Part of a small language model's weights: vocabulary 8192, 7028 steps.
MLP neurons of a small language model. Each row is named by its layer, matrix (gate and up: input weights; down: output weights) and neuron, and shows model dimensions 64-191. Each number is 128 + 32 x the weight over its row's rms, rounded and kept within 0 to 255. Numbers have three digits each. A neuron's up and down rows have the sign that makes its largest values positive.
After each neuron's rows, "fires in" lists the words (lower case) most often at its 100 highest values on Wikipedia text that the model never trained on.

L3.gate538:128047130197097182144040122124112122116173140209104195155135145124122106174071135069161111155103086078176155144094127109164132120132183070168164097219086100135130080091114137147123143147144174149144116127190158091088074151118116085146154131092148107125076139127106026180132127134155105092191146128108180127128128100107180106143086134177132116097157153070177135091129145064105126154113
L3.up538:133135071167113129160140128085117142175153133059147170194159132123179080138141153082147100079104105155095137131136124120138077183131124088171179122204117144151139160148105158132181092149163112169145127150135110108150097170089122134099150115075113105126095140135090112157180173149129113093143113119135077103140132073154072162150104178092150154108078176159115104111066130160126142097106
L3.down538:090127111111145147147140120076092140094116097133175148157133152126179133142115163115117064165140136158092093111116165151163133157128104076157128157117126146192191117093126115178065115082110151094069123138027055145089118196101102125162126150083134144134106144141106112147134136076168046102159167162152126132186076095143137177126150156061166102125086105174132093138146113152121105077102
fires in: "public", "national", "popular", "local"

L3.gate293:170172186054162122148115091098098089079172145087169106118147121099062124110090172131166125101123168183142126117125149125141078135123131125126164127096136131168126145123130114155082115153111129069175161176175157150148097142206112118198126149153134136150152070085142139095153105100146118122120165168128167128146134095156112110139098107155136164167098129110157156192162189165140050142163
L3.up293:150129123125119121126115125148110114095148155139208174143088134161076179157115250167126116135122135162118152153183141147114076120160144184181162122200079139158116114132160161099199138117159125116111154101152102142185111148118165034133144107111144124160137123123104146161121092141142161138065168134106135089150133127106115134148128086145074120116107127125118104110079143122128050160083
L3.down293:123115126101121127138112132087101130153147128097161155123111101144086115092098151130103119195079164093125166073123141151069105145146063175142129117107133112109136082134106067136089123038130102079169129150196160084232128120134103125148136056098174174075139209082074146108147103177135133123124148131106199110115152159088146098144110126180114227172118123092111178074072130168146117142163
fires in: "on", "professional", "came", "online"

L4.gate692:085105118089170116103178176121117185152088140160100156097136129124141166079185115103115099152133135172121113177119140106108143167144119143072152182131130129067122089169155045152053150150122116112163088142157147157098107106179149134213159186079109142145149095166145111174135136095092115101159159181119116094117140171127106095097119138183106159141186083096101112144201126167124127139127
L4.up692:141161155124094132123096101103144122087025190104053104147051098090078174173144145180180131098103148203125194104131197170128149167171105089145106078091158115160076127110114134170160140083105151130094166145113156107138113134141091083160165102089173122142125161119146149121182137065138060134078144207190089147108132154138099121091099155097118089121150156181124133114091169137076078116099
L4.down692:107134116111131140191079153117153179142124167085098080114112147108097057102164148125131138123117099117169081151146114134118183087198067141145104169159128123059115192155163097068195138170140142116119124096130132192146110160142098130155174107108099130054197123081124100149156071132098170124118074104125107089124115119116082122112123149122165096103123107134139171140120087134191111192154
fires in: "m", "n", "g", "mw"

L3.gate566:152153113108151098124130117117121077163096108116130112126167100056157114162145124107087199121154127157104151162101078120106120136138101114140099095156119164084116127080101165157119171063121090106180054149102141101133141147115125079120101127066180075079174114127116215115108123107107162109143147101104135161137131163181167129138131110136103186086171107099122095079067124072067108112142
L3.up566:149133101133165110135172118178167099172168114174145138158118092165123184107152138147106184132142121106103085188154096177122114136115132185168136117153132134138112068139124131120109128086137084050159094104116142123119119074099083066062132107083118082110119114132125129160094111126080116167173158081033115115162178145162153100125152134120179108071137178112105188072126166135164115153102
L3.down566:097130098095098115100124082107124092120115111131104124159100139038123177140129168168079141096156179162051151114125144185064116160114154128105127129094141153148079124075147160103112141102073147097114140093125164114104163075075154056126111100030112178143114140133170106137163100189126130126162153174119112112152096085164182165082105128098136159135160135104138123145215109116157129121133
fires in: "up", "over", "high", "off", "at"

L3.gate2:104131103151102151145107122162124146099090139108113075164120130157085149132082137144117120091101103113092133139090067147114111179113101077101091115141165150172110113096084123078113167090117103217100139097160134190131146206144142091135112115126132143090115108161151127126074127109078166145176087137150121140189147112115099123124143097115153125092193079144097148136201137220088128111074
L3.up2:134146152101185187137074145130123123173168094066076100148126075108038148163115142179136151093112143102147135150094170122123159094140079102055121084112123134117116118039143071126117112087099121147133061122104121179093131127089094070152138104158128149204225122146091140083132164127146090085156140130144096076111077156141086157101084074134157140058149111078112100144149113154144116089116
L3.down2:171160098159081185142065190131136127137115124104137174108104109131148125200124090057118102138125098105126118149156154083106184139085174137073118109146169183163104109122130118154122183086105139113097122152146112143126139145112137164105108093146147134140124132147061107183081151078151125195128095098111111084171080129093108161138114119114105141083106077036151106151135113213178138113116
fires in: "festival", "award", "center", "stadium"

L3.gate70:132112148110109084097190096111091141143150126116090102093201122110089156143071157115121112154153178184177144142074096146103137118115066185122117157118153165123141132140122103182042108155150105123140139084111132143087094083118142124084084121149119060138126088118149117136132072097117116101163160160120156156194187121135166174103112143084125089199095150139074157153165166138090147115133
L3.up70:151172151149145200113132108118064166158094134110119140090125123120129144098108169143118178094138110077157118141154128140116185080074115140091137098072100141169135100148158151149142135123115134100095140183100147063145083115088075097108064144160188166163101199059164158141112126154090166077165049138151112148128156095094078097129127150104085122126100085169091070182049158150159110171127
L3.down70:175132138115146107178213169141096077145140104087122095183117130177112168173068126134109137138192148131163145123118132055134155151157080152142092121089098127118112140144122101110126152088124108134111178185074110093136128128096133103082152147152148108082133086122132138119161114174145153129147079103156109109127137124097151153127154097161135107156120063095110102119163104109103144128081
fires in: "between", "over", "wetherill"

L3.gate586:112139178112168122129144169084078088092112099122160113140128148127135153136136149171130139143114145134113098158109108102102149166130173132039095132144131133101107108108103121110172114134077204129099135169129187142169090137041112159093107214079062143156145105140121103127121106123127059158173116120087160124197120126118131165079092180119096157097131086128069117128117224133097122136096
L3.up586:160165133190066188110135145099172153152111121136063097130140163117154080124126127094147150152109124104156203126121063188086144146145097149153085089159143132056155117152125176140162176094109181160162184116118118143135118159092146127203111148086123139188092108098095110100126108102148127093113133101048132148119133160126138148109105102122122164148093107164123141156108111068173100172064
L3.down586:126124074122100093086130169166130148113150132128104112178112088169177038133112134129141090062147099118123086087173185151156111154154059088163114111158117153168162125173129119117122115121130161167146111084155120100171085100140140118148132149143125113139116198206149140070116100124132147118096088070183114151105070097146099081112110154141140138076113146112100128136120048084137122101169
fires in: "world", "american", "german", "french"

L4.gate175:188096144133145089105166145182099069078129074207171115142115135179130159150124156154162115103151132118119170109121049095121116152149123177088137108093100138133145135062181115138128197134054078090056133162161142079127136134107179137119110127113127177113106098132107126137126138111141165160181119117114146121154198154073131165107117178134121150190068107123173125136122150112129060127098
L4.up175:141065077116046168147168170147120108145115171074181149149159141178154155150154142157147122164175114108148106117152092119137089130122101122139077159118111143142182102134150106145157107120120068108088116078084125100058079197096084136086147155106176120131061145134072156180102141145148158094176159119128139132193160113108122084124157102112131124216133150166149084162119130131150142118125
L4.down175:126126145130139090095143114132139074158125094094119104101120099147067172156118087104177155122148103127187125071139166140100114132145149141155114069091086100121183162169156211100146088095106125148105177112108096133135149140205097130087163097139130166098089134156089120156142134184095134082178081122068125099152138127133135118071095190107149112171140169134135062126189105107161110103088
fires in: "more", "most", "very", "highly"

L3.gate197:093091152131026093131117096170123141120175064199161149101147097101164112073172139104105169123145093125200121134181203142148174139128113097111112123142055169118103126096137153113094146124157137105135128191177182109154113130131081151178125104122182162124131145137132205176140164176125062128134157144120106162099099143133120114130143095117171081172144146162119115125122123114104077095151
L3.up197:060115129154159072148097155174085144118136130095149052109085112086109085092133105101124080071126129131157135115081124101123085204167118143115165152153117112109182117127136113161102061098110135097133163150133137139086133121139128136088138154138111137113120170128163159083110117135085116108137127145095186104109064100129117143101075093053104101120110166099157101122166142115201141101106
L3.down197:106141102081092131115161186100088128119079093105173111129124078122166076165122180118089121079174121198164100090137199128083057202153148120105134180142134154112136160126110125086095121114172101138081117118141076090125122168118093111098097103160107159086107117146110160110101146149109110172143129205152059125112088120154120115100090088104173163143114119142159124091130125153155188110157
fires in: "000", "million", "400", "billion"

L3.gate675:126121127202151145097113124104123099085100139120179148139128155166097095128089123160083090131090121104089162158116145139127122125114107109089026118178137115127136131112105146133124145146094139125077119207078187180139203141156143107104096103124168163070129092119117143133134170080095121140115098139097137179148136167123106105126128138105096113179134111141113138135121151102085177121076
L3.up675:089109067173155145137137108136120120138123153122185126154134171170146135130103156148115131144099109094073153137096151126139115168133092120087128142148128142118201148121152117121161203149062154060071147161102176131160188114140169082144116129168130114116111075124091097159113142170087137146106116143163101133156145132114114095135164158090088101157118102123126186141091195093099156099068
L3.down675:073089169125077144069156088131114096174099160145127087087079159094152129114147104123163088145135107121108124152183138141157056153109130122082115110095146127102074140129107139163117081110132186127161119118144119096141162045152099114165131123134073127174128052155134106163184144118113123168172100143180119087169113127142145133120148148121109076140118114139095122155107114113225152132096
fires in: "from", "used", "using", "uses"